config.yaml
num_hidden_layers: 22
num_attention_heads: 5
head_dim: 64
intermediate_size: 1280
hidden_act: "swiglu"
norm_place: "pre"
positions: "rope"
qk_norm: false
init_std_up: 0.0272
lr_head: 0.00613
decay_shape: "linear"
max_seq_len: 384
train_tokens: 355900000
dataset: "wikipedia_en"
MLP neurons of a small language model. Each row is named by its layer, matrix (gate and up: input weights; down: output weights) and neuron, and shows model dimensions 160-287. Each number is 128 + 24 x the weight over its row's rms, rounded and kept within 0 to 255. A neuron's up and down rows have the sign that makes its largest values positive.
Before each neuron's rows, "fires on" lists the tokens most often at its 100 highest values on Wikipedia text that the model never trained on. A number after a token or word is its count.

fires on: "called " 28, "name " 20, "as " 11, "named " 8, "of " 5, "er " 5
L5.gate1099 [144 134  94 115 120  98 109 140 140  93 132 124 155 118 110  92 115 121 103 112 133 120 145 158 122 173  60 166 151 188  98 168 140 156  86 118 146 154 123 114 112 176 143 146 145 105 149 183 121 136 157 146 122 120 116  92 112 134 139 159 151 103 117 170 150  89 145 137 152 117 140 109 171  95 155  92 108 146 167 112 120  89 127 136 112 184  84 138 138 133 135 160 138 135 126 116 149 101 119 120 106 102 122 171 110  81 115  88 172 121 133 165 126 161 150 137 137 110 103 126 117 146 132  78 126 153 174 167]
L5.up1099 [130  95 117 145 131 106 119 183 125 107 113 141 131 143 159 113 140 135 126 112 141 123 161 131 131 123 112 132 109 150  90 130 123  90 109 137 178 106  71 159 180 171 140 152 160 137 148 142 115 115 188 113  90 119 113  86 143 145 118 147 167 158 103 119 120  68 133 143 142 123 129 158 151  97 125  87 103 135 125 122 114 119 114 161 109 172 106 196 162 152 143 146 121 129 132 123 118 147 158 134 167 116 130 113 172 120 120 101 170 145 122 131 103 127 122 113 132 115 101 145  86 121 141 110 116 159 178 155]
L5.down1099 [142 114 121 148 135 123 135 104 142 116  94 110 108 114 140 146 125 169  94 130 149  88 141 115 141  89 152 101  89 159 144 113  97 155 172 125 164 144 122 151 188 129 112 113 131 143 144 114 142 139 162 123 111 152 107 154 156 134 141 114 190  96 141 122  64 125 136 132 122 129 175 135 117 169 153 100 124 118 135 128 134 148 112 132 117 157  98 141 146 133 112 112 118 164 142  57 143 124 162  82 197 107 110 116 128 158 154 107 107 156 134 130 113 120 153 119 130 111 133 122 147 135 140 166 101 163 154 147]

fires on: "at" 20, "ep " 11, "et" 9, "ast " 6, "ological " 5, "referred " 4
L10.gate782 [143 117 150 168 153 130  92 129 120 149 129 136 116 118 140 145  83 113 139 131 154 146 145 140 121 170 113 159 110  99 160 140 111 154 141 120 141 140 104 109 104 131 156 164  75 152 119 115 109 143  94 148 152  92 169 104 145 128  94 118 152 151 129 112 138 131 137 130  93 176 130 144 169 120 135 142 148 151 160 118 133 114 156 116  96 100 118  99 139  97 131 126 148 124 134  99 177 118 144 144 142 146 157 121  84 143 132 155 151 129 114 182  80 127 164 136 123 164 159 135 141 111 123  90 137 124 100 158]
L10.up782 [143 112 109 103  97  97 143 146 144 112 195 119 146 123 113 158 147  99 107 148 131 111 123  92 108  82 138  81 114 115 142  64 137  92 118 165 138 101 107 109 157 121 111 138 117 123 154  90 124 117 117  91 106 154 112 137  88  85 166 135 113 149 122 137 113 148 169 120 166 125 114 126 154 160  91 130 137 147 141 152 126 122 124 126 121 155 137 155 122 117 143 144 101 113  97 137 123 157 140  87 109  89 104 133 106 127 151 131 147 129 126 106 118 133 175 140 117 159 151 141 108 118 127 155  69 112 176 149]
L10.down782 [120 140 151 137 126 120 175 103 137 135 132 141 111 111 152 159 141 108 105 158 120 137 108 122  75 150 167  84 108  95 167 134 117 161 121 166 158 126 104 153 110 178 105 183 134 113 148 133 138  85 125 151 102 117 140 113 120 123 169  79 129 102 102  77 147 139 129 116 161 118 121 154  96 148 105 120 127 153 132 127 163 116 115 155 150 119 135  94 121 154 131  98 152 158  95 159 135 147 112 157  96 117 111 110 139 153 144 115 128 161 118  99 105 127 145  98 144 104 151 153 134 109 161 170 152 109 151 120]

fires on: "\n\n" 66, "ent " 5
L7.gate143 [136 138 150 166  95 149  96 143 115 115 132  97 105  88 163 101 117 111 142 109 127 133 150 125 137 146  71  87 178 117 130 127 165 136 118 150 123 108 159 148  85 101 124 135  89 149 111  83 140 140  90 154 153 109  92 133 120  95 152 122 143 167 168  99 161 178 155 122  87  90  93 124 118  81  91 113  87 145 186 110 136 154 148 121 121 119 127 115 111 106 125 115  72 102 110 147 102 114 119 112 112 143 113 120 135 129 132 102 166 124 114 127 119 138 130 133 133 143 115 123 128 114  85 100 129 140  87 174]
L7.up143 [122 131 151 129 116 133 120 132 104  96 130 152 134  89 156 128 153  91 133 119 137 104 120 152 139 143  93 153 120 139 119 138 140  90 107 103 151 113 115 105 123 136 149 115 129 105 127 166 144 148  95 147 161 106 111 132 109 105 140 145  97 132 145 145 145  86 152 155 157 120 124 109 156 143 108 138 129 134 160 116 157 112 141 104 121 157 135 157 153 137 119 148 110  72 131 133 111 135 110 108 134 114 135 109 108 128 149 116 137 144 134 109 133 135 148 119 120 123 108  82 133 121 114 145 129 179  85 144]
L7.down143 [144 132 118  89 140 140 127 134 105 117 164 149 168 121  92 142 150 126 130 131  89 110 134 113 179 120 122 116 156 144 141 117 149 107 121  92 112 135 123 140 115 150 171 102 107 158 156 163 132 150 123 164 120 115 145 120 104 112 139 121 116  87 129 129 117 112 146 128 142  97 119 107 161 132 117 122 111  97 126 148 168 108 110 141 136 112 126 142 106 130 128 137 129 143  93 154  95 127 132 110 153 127 141 116 117 169 141 100 127 154 122 112 163  91 140 148 130 107 137 107 120 125 142  98 115 136  99 162]

fires on: "\n" 33, "am " 13, "\n\n" 11, "a " 7, "F " 6, "at " 5
L7.gate922 [101 170 122 166 106 122 118 182 166 138 112 105  67 124 115 100  91  90 122 135 132 149 104 114 130 142  79 142 130 130 117 138 119 137 144 144 114  58 155 122  78 110 129 168 105  98 118 134 133 116  82 134 136 137 148 143 107 115 117 121 140 162 163 114 149 169 121 149  85 129 166 119 159 126 117 146 111 119 128 110 128 159 143 138 116  97 119 108 118  89 143 118 117 108 155 146 139 133 147 128  96  99 124 143 104  90 117 118 161  92 111 159 155 158 113 126 145 129 153 175 163 128 123 102 158 111 115 184]
L7.up922 [109 130  93  89 108 127 118 108 102 146  96  98 102 104  79 118 124 142 137 109 116 118 111 117 145 136 126 162 126 119 129 140  94  96 132 128 120 132 136 128  65 141 168 154 135  99 114 180  73 122  82 108 137 159 133 171 121 137 146 112 106 155 167 120 116 111 182 162 119 139 126  93 157 119  99 110 143 103 110 160 152 159 150 102 144  94 135 142 125 131 116 115 111 128 102 118 125 110 154 103 155  86 139 157 152 115 162 128 127 125 139 136 152 113 131 116 149 133 135 109 144 121 144 147 103 129  97 164]
L7.down922 [110 149 113  94 144 135  86 108  56 133 125 111 108 145 100 146 143 131 133 109 105 134 108 134 167 127 168 148 135 131 130 125 121  91 137 129 114 152  95  91  97 143 133 118 141  98 167 125  97 106 112 124 158 104  96 119 176 132 147 102 112 116 145 123  72 120 160 153 136 128 105 120 126 132 128 140 118 136 121 165 141 130 122 117 150 133 151 129 108 106 148 103 144 109 165 122 122 122 125 114 170 107 112 140 147 112 119  92 109 161 135 109 170 102 103 106 118 132 154  96 126 109 115  98 115 117 123 102]

fires on: ", " 64, "of " 23, "; " 5, "(" 4, "are " 4
L8.gate1207 [127 144 146 129 142 125 165 153 152  82 112 130 149 107 136  77 129 117 140  91 140 165  96 129 135  95 134 101 166 127 144 104  80 133 120 163 170 114 118 103 122 142  97 135 119 128 117 151  71 121  78 172 117 153 140 102 150 105 156 146  89 107 158 172 114 120 130 146 180 127 116 112 148 127 170 121 163 106 108  85 107 122 135 146 131 149 110  98 124 139 146 116 115 145 151 108  84 118  91 125 100 119  75 170 113 137 147 151 124 113 123 132 132 108 155 146 111 117 119 105 142 124 111 130 122 126 150 136]
L8.up1207 [134 132 139 125  85 113 132  97 150  98 150 129 172  86 149 123 124 110 112  98 152 148 136 128 115 168 137 188 127 141 151 128 101 140 139 131 127  93 102 130 153 122 125 188 141 137 149 143 104 115 120 116 188 144 149 137 150 110  98 140 130 110 176 133 140  95 119 151 159 140 123 146 166 113 134 124 132 102 107 111  97 132 143 128  84 103 120  54 121 138 143 124 131 112 137 135 126 122 145 160 127 117 115  95  57 122 128 156 130 118 158 155 149 122 165 152 135 126 101 154 158 144 105 148 144  81 186 132]
L8.down1207 [145 118 108  97 172 155 139 146 139 128 122 149 160 140 118 108 105 134 139  89 139 129 150 139 145 108 153 156 138 132 131 140 135 109  97 115 129 140 148 111 123 103 120 103 138 127 111 153 134 175 110 109 122 144 158 160 121 121 142 135  81 105 143 132 113 115  96 120 157 205 104  88 167 129 147 138 101 109 112 111 137 112 146 141 147 122 132 154 152 167 122 140 142 166 123 103 109 126 111 130 101 130 140 215 120 142 104 181 125 141  95 111 185 151 119 111 125  93 135 159 147 120 119 147 127 109 110  58]

fires on: "ell" 45, "tive " 7, "ission " 4
L10.gate967 [115 139 129 122  97 155 109 132 130 137 124 145 155  95 157 117 176  91 120 194 141 120 130 108 119 127 110 147 162 140 104 135 127 140 121 107 125 130 132 149  83 153 156 159  92 127 134 124  81 131 153 130 114 107 138 142 118 101 141 135 130 119 160 141 144 119  80 109 173 171 151 116 127 130 133 141 127 123 109 137 158 118 102  94 131  96 108 153 183 130 120 114 186 161 133 138 116 146 137  98 135 127 143 106  83 121 151 151 113 131 165 137 127 160 146 118 115 139  83 140 139 105 146 104 143 127 142 114]
L10.up967 [139 134 115 169  80 151  74 122  96 150 150 107 157 118 137 128 107 104  78 142 133 135 120 124 151 167 134 143 140 111 123 104 146 127 162 112 110 121 150 154 115 130 147 129 125 143 138 104 119 155  84 139 145  85  79 144 176 121  70 181 123 138 140  74 121 194 153 155 107 153 130 102 112 120 121 129 111 133 109  96 152 174 113 105 136 125 123 135 117 102 109 112 115 156 119 162  98 131  82 138 130 129 122 177 103 140 142 134 176 135 136 131  77 112 102  95 131 145 123 143 119  98  85  91 134 111 119  70]
L10.down967 [ 99 140 102 158 146 154 168 121 148 107 104 101 128  92 118 163 149 143 116 133 155  84 116 157 116 131 126 162 151 147 129 111 111  70 158  80 123 107 119 118 141 143 132 138 134 130 106 105 118 150 114 126 141 129 155 109 149 148 164 123 143 176 160 120  62 116 122 140 134 155 105  92 105 115 102 156 112 138 148 146  99 107 114  99 164 168 125 114 137 103 117 166 171 141 137 124 141  89  70 121  88 123 119 149 141 154 115 135 144 172 140 110 118 115 107 100 132 138 128 125 130 146 109 109 135 115 143 136]

fires on: "V" 53, "P" 14, "ex" 9, "v" 8, "L" 6
L19.gate896 [170 138 120 166 106  89 135 155 155 159 138 123 111 157 124 113  65 105 139 171 114 177 129 129 157  87 113 126 139 146 141 130 112 130 112 124  87  96 109 111 141 114 138 127 139  91 106  68 135 159 145 150  70 142 135 140  82 127 128 117 162 105 152 141 144 123  93 192 147  90 121 141 151 101 114 111 110 109 157 132 126 126  84 112 140 102 170 171 192 117 149  68 145  77 165  90 148 107 123 131 114 151 144  83 105  90 137 150 165 107 180 133 146 139  89 120 159 130 111 116 135 122 149 143 142 113 145 148]
L19.up896 [127 131 110 129 129 131 156 117 143 137 130 120 101 154 176  91 132 118 109 161 137 122 114  98 119 113 108 140 125 104 103 154 135 132 110 113 145  89 145  97 120 150 134 134 104 125 111 132 125 121 154 111 104 139 122 128 126  90 126 139 112 108 119 150 132 119 171 109 152 123 140 133 128 116 151 119 117 154 143 151 126 130 142 115 159 129 114  96 110 163 105 114 153 168 155 144 135 125  96  72 133 147 123 148  97  99 130 108  64  99 177 121 139  76 163 164 151 119 115 127 143 120  73 117 101 168 108 138]
L19.down896 [153 119 116 102 112 111  98 131 142 148 115 104 111 102  92 110 123 139 109 148  96 159 100  78 125 121  88 164 140 150 163 155 152 157 145  95 125  93 164 145 113 132 123 118 139  58  92 151 141  83 161 134 130 102 137 101 123  92 118 141 105 143 135 153 128 150 152  79 150 125 140 135 126 118 133 190 131 143 141  94 151 127 104 124 147 123 139 111 126 168 180 147 132  91 144 113 113 104 130 130 132 123 154 152 103 117 125 174 139  89 137 130 140 138 142 124 153 149 119 148 159 116  90 146 140 139 141 130]

fires on: "b" 25, "g" 14, "f" 14, "be" 9, "sh" 8, "w" 7
L13.gate500 [ 65 118 112 163 119 179 127 161 160 111 125 110 101 162 112  96 106 121 142 129 103 124 129 139 158 107 172  77 172  94 138 126 111 130 128 119 132 126 155 115  77  93 108 118 142 130 121 171 103 189 102 164 120 144 166 126 134 133 126 108 135 151 151 136 132 139 103 156 133 133 132 161 108 119 140 123 154  97 155 133 124 119 126 149 131  85 152  80 150 100 123 139 145 118 128 116 118  77 135 189 125 120 142 152 144 154 116 103 142 126 142 104 100 124 120 130 126 128 168 123 141 154  93  89 105 122 131 107]
L13.up500 [143 104 149 109 162 149 143 115 134 113 113  95 104 114 125 126 156 124 109 123 123 122 164  97 139  96  91 152 121 117 123 153 144 103 170 101  95 137 152 172 149 115 120 148 126 107 130 135 124  88 115 140 171 100 122 110  94 151 106 154 120 122  64 128 127  91 108 131 116 102 108 113 144 117  97 142  91  95 114 105 142 152 103 132  61 121 132 112 112 144 128 178  81 104 101 122 133 163  75 128 141 154 135  97  99 140 128 163 139 139 117 181 135 127 133 119 133 172 116 132 114 168 113 134 136  67 147 135]
L13.down500 [ 77 119 146 107 106 137 126 128 168 134 126  84 128 145  89 192 100  53 138 126 115 151 162 177 147 139 118 121 114 129 144 144 134 126 149 112 147 139 140 150 130 122 106  97  98 106 141 182 148 130 145  99 101 115 157 164 146 160 123 110 151 104  96  97  90 146 119 123 155 137 151 137 155 136 139 145 132  93 114 135 147 116 112 135 140  84 149  88 157 112 102 159 160 166  93 144 130 116 151 107 150  98 156 112 131 128 159 122 117 131 133 125  92 128 135 128 111 120 120 135 168 136  99 142 132 152 156 112]

fires on: "R" 43, "di" 10, "ru" 7, "u" 6, "Rev" 6, "Di" 5
L19.gate1251 [122 146  89 106 134 134 153 120 154 150 139 143 128 134 146  89 119 131 138 155 162 133  99 168 136 110 139 144  99 168 112 162 123 115 146 101 130 108 114 128 131 148 123 149 124 131 115 138 156 126 142 119 131 119 180 156 121 133 116 142 132 122 174  89 145  77 121 136 131  86 180 161 129  87 124 136 104 149 163 149 100 125 149  77 121 133 144 158 113 138 130 135 176 138 194 106 152 136 117 158  90 126 115  79 116 147 113 161 114 114 131 173 140 116 117 142 108 113 155 111 125  85 135 128 119 112 109 108]
L19.up1251 [166 114 137 119 149 122 126 110 145  80 117 126 107 141 148 122 122 129 129 115 109 138  85 162 155 130 127 119  91 137 167 143 101 168 125 124 155 135 135 108 127 127 138 156 137 131 143 152 146 137 120  95 100  95 144 121 113 151 151 100 148  99 140 117 119 150  85 209 140 152 149 157 111 128 194 107  98 124 138 129 138 138 124 164 161 135 125 142  62 118 127 103 134  92 122 123 115  69 127 147  95 119 137  82  87 172 139 212 121 110 133  80 124  97 107 124 147 133 138 101 146 104 145 120 107 137 174 125]
L19.down1251 [112 144 132 118 138 148 184 111 124 119 118 132 103 100 120 148 125 104 112 114 116 101 140 126 108 108 113  97 134  90 124 163 121  91 122 118 156 131  90 131 123 130  86 110 131 146 136 109 114  92 119 133 115 134 129 126 125 104 183  95 156 118 166 141  91 157 147  91 127 151 113 165 111 102 117 145 151 143 170 159 136 134 108 106 123 125 114 112 143  75  95 140 103 120 176  83 119 101 135  96 152 141 172 144 151 167 108 147 105 105 122 110 135 125 112 150 108 146 160 122 135 107 110 101 115 129 175 147]

fires on: "; " 48, "b" 18, ", " 8, "'" 6, "ock" 4
L10.gate1182 [142 144 123 133 109 149 156 105 178 117 131  92 165  64 145 136 137 114 145  64 116 150 126 152 140 152 141  54  93 131 168 125  91 175 156 138 121  90 128 116 147  97 156 182 109 103 130 135 115 116 139 147 172 134 158 121  97 117 128 133 114 112 128 137 152 132 143 176 146 111 104 148 141 110 122 150  94 126 143 142 145 112 116 138 143  90 142  59 153 123 156 127 138 125 113 119 151 135 128 113 124 168 144 139  45 134 148 177 115 117 129 166 122 157 117 110 131  86 137  94 113 128 176 100 162 130 110 115]
L10.up1182 [155 185 125  93 114 117 157 117 144 158 117  73 180  89 137 175 113 130 148 105 117 142 111 122 106 135 131 146 149 168 141 124 112 134 116 147 117 108 133 126 133 107 105 101 137 116 116 119 126 143 118 139  85 152  98 150 150  82 105 162  67 127 108 192 127 123 125 138 144 155  94 144 152  94 144 126 112 138 110 140 136 137 123 129 115 141 101 118 141 158 115 125 113 135 140 168  89 104 115 119  91 155 119 160 124  89 131 149 139 145  70 161 172 129 124 108 160 129  78 112 130 134 105 109 153 108 182 110]
L10.down1182 [171 145 121 120 168 142 164 166 128 163 159 141 164 145 109 145  83 142 149 163 119 147 116 104 111 130 117 183 150 148 141 134 156 127 103 166 113 124 128 125 109  97 144 112 135 132 150 137 154 155 132 129 103 126 105 158 132 140 160  82 112  92 132 150 112 104 122 110 133 132  97 118 157 130 170 129 120 121  96 126 126  91 111 105 176 126 121 158 112 143 146 130 142 131 170 197  94 116 113 106 127 154 119 169 135 120 124 134 152 115 105 108 155 109 111 149 159  83 111 114 143  95  84 129 103 175 144 104]

fires on: "L" 56, "V" 9, "foc" 7, "R" 4
L19.gate947 [136 134 131 113 123  59 124 128 159 136 136 125 135 131 138 148 115 123 144 127 153 138 112 143 166 128 105  93 110 106  84 138 139 110 117 142 133 123 127 124 121 147 184 177 126 116 163 110 107 122 131 114 135 109 117 169  79 171 140 131 141  45 145 108 108  92 115 179 118 140 122 173 145  82 103  66 123 112 151 121 103 107 124 137 133 128 101 107 156  93 127 114 129 162 124 111 140 142 140 132 105 144 130  95 105  78 165 138 110  83 173 163  93 122 110 125 121 103 104 147 107  79 141  96 108 126 104 117]
L19.up947 [120 147 130 134 140 116 149 115 109 142 148  85 114 120 170 143 138 158  97 113  97 128 100 124 138  74 107  83 146 138 148 151 110 135 149 133  99 100 110 120 124 133 119 118 120 119 128 103 104 173 113  95 153 109 112 113 181 109 147 135 157 152 172 132 129 121 110 127 126 121 149 134 118 158  90 157 118 130 133 120  97 153 108 125  78 133 150 123 183 163 126 158 124  96 149 104 121  85 182  86 138 127 103 120 125 126 121 132 121 123 138 132 132 128 129 131 114 131 133 120 157 139  90 116 135 176 134  87]
L19.down947 [124  86 108 144 105 159  97 152 108 127 126 131 110 102 147  80  94  95 144 114  99 133 133 109  83 133 127 128 132 149 138 117 172 121  62 147 111 115 102 158 140 135 108 169 149 102 114 130 137 119 109  74 119 160 123  91 112 148 105 192  95 123 107 111 183 125  98 121 152  94 165 181 172 122 146 105 140 135 145 109 135 141  71 111 141 123 147 123 134 140 168 121 112 129 167 127 109 163 121 135  80 126 144 134 156 125 145 132 155 143 140 144 147 137 140 153 180 151 117 138 137  92 100 137 124 104  95 119]

fires on: "named " 23, "called " 22, "At " 17, "of " 14, "King " 6, "Lord " 5
L5.gate821 [106 137 110 121 120  88 106 160 178 141 162 171  99  98  99 139 130 170 119 122 134 137 111 158 111 154 127 133 144 165  94 131  97 118  94 133 127 102 112 102 118 181 152 156 123  82 108 137 158  99 170 107 101  99 148 128  98 164 176 127 133 162 158 147 131 138 113 147 134 118 139 115 138 108 151 130 124 142 173 119  85 123 142  66 127 121 115 124 141 102 152 193 108 146 156 140 115 130 141 123 123 115 140 155 107  67 155 132 129  96 115 163 141 140 127 150  84 126  95 121 130 156 130 125 146 123 146 144]
L5.up821 [104  43 103  89 109 107 112 147 115 129 137 190  94  76 124 162 146 191 144 144  93 108 113 137 126  90 136 124 149 154 137 129 119 124 108 115 157 127 116 170 139 152 101 125 155 132 120 155 108 106 181  86  95 126 124  99 142 100 113 120 120 164 167 170 104 102 140 120 125 144 129 113 145 115 159 157 145 116 146 108 111 145 150  66 138  95 154 170 135 131 155 162 125 157  99 129 117 118 128 134 157 152 142 145  98 105 114 134 125 146 113 148 153 109 154 123 111 128 149 105  93 116 154 153 136 138 170 144]
L5.down821 [ 88  90  84 135 127 143 105 131 114 146 129 102  91 149 104 165 142 193 118 115 107 109 133 108 164  72 119  90 122 153 111 148 117 139 125 111 162 162 155 117 175 133  98  80 107 127 116 138 130 158 173 129 140 128  67 114 139 108 161 104 149  84 102 153  60  95 146 109 131 140 149 113 134 159 114 123 113 100 120 124 132 171 120  99 128 120 124 106 145 134 120 122 146 135 106 112 118 131 116 149 156 101 136 107 142 133 132 121 125 165 125 127 134 130 116 119 145 147 143 110 120 103 134 187  75 104 115 161]

fires on: "et" 26, "at" 12, "k" 6, "it" 6, "figh" 5, "by" 5
L10.gate759 [ 89 130 128 145 109 111 171 101 139 121 148 174 122  72 119 167 119 120  97 123 117  94 112 164 137  81 136 116  90 101 130 124 139 134 156 131 111 138 137 128 104 125  91 107  99  79 133 147 128 157 127 118 142 106 164 112 148 148 126 108 110 152 144 122 150 112 105  79 117 169  83 146 174 136 138 127 136 158 161 131  94 137 151 131 128 132  89 127 158 127 166 117  94 158 121  60 122  98 126 134 125 103 104 136 133 117 117 125 180 117  98 169 113 131  99 148 109 139 173 115 128 110 195 124 166  96 138 105]
L10.up759 [135 133 149 162 144  88 134 108 108 103 161 159  95 136 134 153 115 109 155 125 167 114 140 110 109 106 124 152 131 107 163 147 169  82 135 130 126  78 101 132 136  79 117 139 125 107 139  81 165  99 136  94 145 102 144  83 152 127 139  79 149 132 135 104 126 118 126 110 151 154 117 150 155 140 131 108 134 126 129 118  82 107 119 135 119 118 132 144  83 112 127 119  87 126  94 137  90 131 105 108 133 128 141 140 150  87 155 114 139 115 114 136 115  98 150 166 102 152 166  94 108  91 145 130 151 128 161 145]
L10.down759 [154 135 143  97 155 117 139 103 130 129 129 137 117  90 132 151 164 136 136 160  97 133 139  92 105 128 130 125 116 171 183 147 165 106 173 170 128 102 152 152 140 137 143 138  79 125 128  87 151 137 135 158  97 138  99  96 202 115 140  88 122 122 117 115 169 173  90  91 150 111  94 140 168 179 101 148 123 143 114 140  96 138 143 157 165 121 127 119 138 111 193  97 125 172 105 125 115 113 133 107 137 163 141 127 144  95 144 132 130 187 134 141 111  99 152 155  75  74 130 114 167 132 135 127 175 121 149 122]

fires on: "ill" 32, "et " 18, "that " 10, "ag" 9, "ell" 4
L7.gate420 [157 126 132 119 115 143 105  87 133 141 131 128 127 104 138  79 133  87 100 155 167 171 159 130  98 137 119 137 120  99  67 115 138 142 156 112 112 137 148 136 118 154 150 111 132 131 159 165 124 148 147 153 139 161 136 124 126 129 136 135 133 159 122 199 142 160 125 113 100 126 164 112 159 152  98 111 103 175 127 104 130 118 102 144 126 108 147  81 136 108 142 131 164 121 131 139 131 185 124 145 158 115 185 142 150 164 109 131 130 119 106 132 154 198 125  95 104 163 147 138 136 144 164 121 130 138 153 113]
L7.up420 [138 110 125 105 125 104 122 146 134 114 172 141 126  94 117 142 105 124  57 139 124 107 124  85 131  85 139 122 166  81 182 115 130 127  96 145 140 119  81 125  90  95 122 173 148 129  89 127 106 137  73 153 129 137 114 148 165 137 128 186 147 139 109 142 147 152 174 124 150 129 127 104 126 141 136 136 110  84  89 122 140 128 126  85 132 159 105 125 151 111 170  96 122 127 116 125 142  82 144 120 161  80  72 112 164 135 111 132  99 168 126 129 154 118 137  98 148 117 155 145 116 104 127 137 151 120  96 141]
L7.down420 [ 74  91 121 123 147 101 123 129 141 107  91 122  92  69 106 149 132 168 141 137 145 117 108 103 103 137 119 122  90  86 167 117 134 115 115 170 169 126 144 136 123 120  93 146 116 147  95  90 129 126  96  66 132 151 154 110 128 119 131  72 105 143 114 107 105 162 150 171 165 138 154 103 106 167 165 133 130 128 164 143 108 121  86  92 122 130 124  98 135  86 126  87 128 168 135 110 116 147 115 151 152 121 104 111 118 163 108 120 152 155 128 112 118 120 171 108 111 133 137 123 141 123 138  81 120 114 113 126]

fires on: "about " 30, "around " 13, "such " 11, "approximately " 5, "$" 5
L5.gate849 [123 165 142  93 180 116  95 123 147 135 122 153 109  73 148 120  88 127 118 111 100 128 124 110 114 130 144 143 160 148 109 153 135 144 108 146 156 152 103 157 128  91 144 133 148 123 150 127  90 161 150 138 100 140 153  98  99 116 103 109 165 110 131  91 122 119  99 145 138 127  93 129 186  76  95 125 143 112 134  79 119 137 106 144 155 119  91 147  99 134 156 117 104  96 125 118 137 134 166 112 133 100 106 133 107 112  93  89 126  95 144 138 136  87 159 144 120  90 153 112 110  90 140 137 161 155 178 147]
L5.up849 [129 135 111 125 102 102 133 120 136 115 156 148 160  71 114 121 130  94  95 104 116 102 114  65 104 124 122 125 156 140 109 158 104 114 172 149 104 168 123 148 133 138 113 134  89 156 132 149 127 114  92 166 139 133 125 150 128 130 106 160 129 122 120 107 132 122  87 123 147  94 165 182 168 118 123 121 145 111 130 147 140 183 166 120 122 127 142 139 164 131 104 112 183  80 154 123 120 140  82 111 112 103 131 109 114 123 157 148 129 127 152 111 114 146 134 121 130 126  95 102 137 112 159 128 113 144 177 136]
L5.down849 [110 137 150 147 117 171 134 135 177 151 103 127 103 108 131 175 107 109 169 142 149  88  95 111 122 146 139 157 145 135 131  99 135 132 142 163 130 156  93 142 148 117  94  85 167 114 162 118 138  93 158 107  91 113 139 153 116 166 142 146 107 103 137 158 116  72 122 129 140 145  87 140 108 129 142 107 149 102 106 134 106 148 117 126 189  92 130 150 100  82 114 168 137 146  87 136 122 115 153 117 130 138 137 100 128 126 111 142 113 162 107 140 146 136 111 176 122 145  98 134  90 149 139 159 121 125 119 138]

fires on: "re" 92, "b" 5
L10.gate453 [ 93  88 153 155 128 165 115 113 124 124 116 138 122 145 121 146  98 159 119 108 124 130 102 132 144 149 143 160 148 116 160 143 142 152 147 133 138 112 140 128 147 110 104 108 117 126 118 136  87 129 115 112 130 161 182 101 170 166 138 132 128 109 153  96 128 139 101 180  53 182 149 141 134 158 159 123 149 100 134 107 108 139 113 119 126  93 116  79 164 152 127 128 115 125 136 128  75 105 126 152  85 160 116 123 113 105 122  83 130 153 165 153 123 122 108 164 111 146 131  87 139 133 135 106 121 132 126 126]
L10.up453 [144 128 142 169 125 156 150  95 150 104 147 147 116 121 103 135 116 119 142 108 101 127  99 149 113 132 171  97 140 131 118 166 151 160 106  72 100 106 131 142  80 113 120 125 136  95 118 128 121 110 100 155  99 134 131 122 143 188 140 108 103 127  84 131  78 122 118 181 157 121 137  84 105 109 150 126 152 139 109 127 117 113 161 157 111  93 135 172 148 169 136 146 147 172 124 103 113 108 140 131 121 125 143 156 117 138 128 157 119 121 141 114 109 107 159 143 152 170  87 109 153 116 152 165 116 130 133 124]
L10.down453 [122  70 190 110 150 134 143 132 160  88 123 150 142 132 125 149 116 106 149 105 122 147 134 138 140 120 153 134 143 111  82 115 121 192 126 115 137 106 136 132 116 140 125 112 124 130 107 160 130 116 102 115 118 147 135 130 139 128 149 122 150 144 147 100  50 110 131 166 132 101 125  82  94 101 119 113 131 113 134  84 150 126 120 167 136 150 157 111 154 124 132 140 139 157 143 142 163 141 141 111 132 120 114 162 141 142 126 100 120 154 115 111 128 156 147 171 144 144 146 123 111 109 121 151 117 125 152 155]

fires on: "that " 18, "this " 15, "year" 12, "the " 10, "same " 6, "day" 6
L13.gate271 [142 122 143 116 130 113 119 137 165 163 109 139 120  96 169  51 142  88 142 160 150 141 143 126 129 115 107 143 144 141 195  81 153 166 129 117  83 103 125 116  96 136 109  91 107 114 148 122 135 152 122 133 142 156 139 167 122 126  90 111 128 116 179 127 148 117 110 111 180 133 156 151 157 154 131 100 113 112 130 134 138  85 126 133 135 123 158  97 130 117 121 139 140  85 130 114 167 105 146 111 151 134 143 105 133  78 187 148  94 131 100 170 123 169 119  90  88 147 136 142 124 139 111 107 194 111  96 149]
L13.up271 [123 138 171 164 109 152 131 129 123 130 174 117 132 104  92 100 158  97 129 147 153 119 114 164  86  74 148 136 115 147 114 120 137 118 104 129 130 123 119 126 108 140 122 146 186 130 106 155 127 159  59  85 158 151 127 107 117 139 164 162  98 132 149 117 116 137  74 133  72 142 116  63 201 132 112  99 108  93 112 142 196 168  94 156 151  95  83 150  97 149 159 132  96 113 116 105  88 127 145 135 124 101 151 112 142 144 141 108 116 140 149 112 145 142 146 118 133 114 137 142 104  81 162 158 129 128 162 139]
L13.down271 [135 156 150 170 116 126 134 111 160 111 131  96 116 167 102 157 120 121 165 122 139 134 178 132 137 151 109 104 125 130  91 127 141 118 140 125 136 104 104 165 134 106 164 141 150 114 138 122 136 156  83 124 120 128 133 119 114 119  78 121  98  78 148  96 136 157 119 120 134 166 121  88 148 157 138 171  76 130 126 136 135 138 146  97 168 156 127 158 119 115 125 119 128 125 100 120 122 149 137 146  99 116 119 125 100 123 153  90 134 120 124 132 114  86 103 142 115  87  93 130 140 141 126  75 114 100 134 175]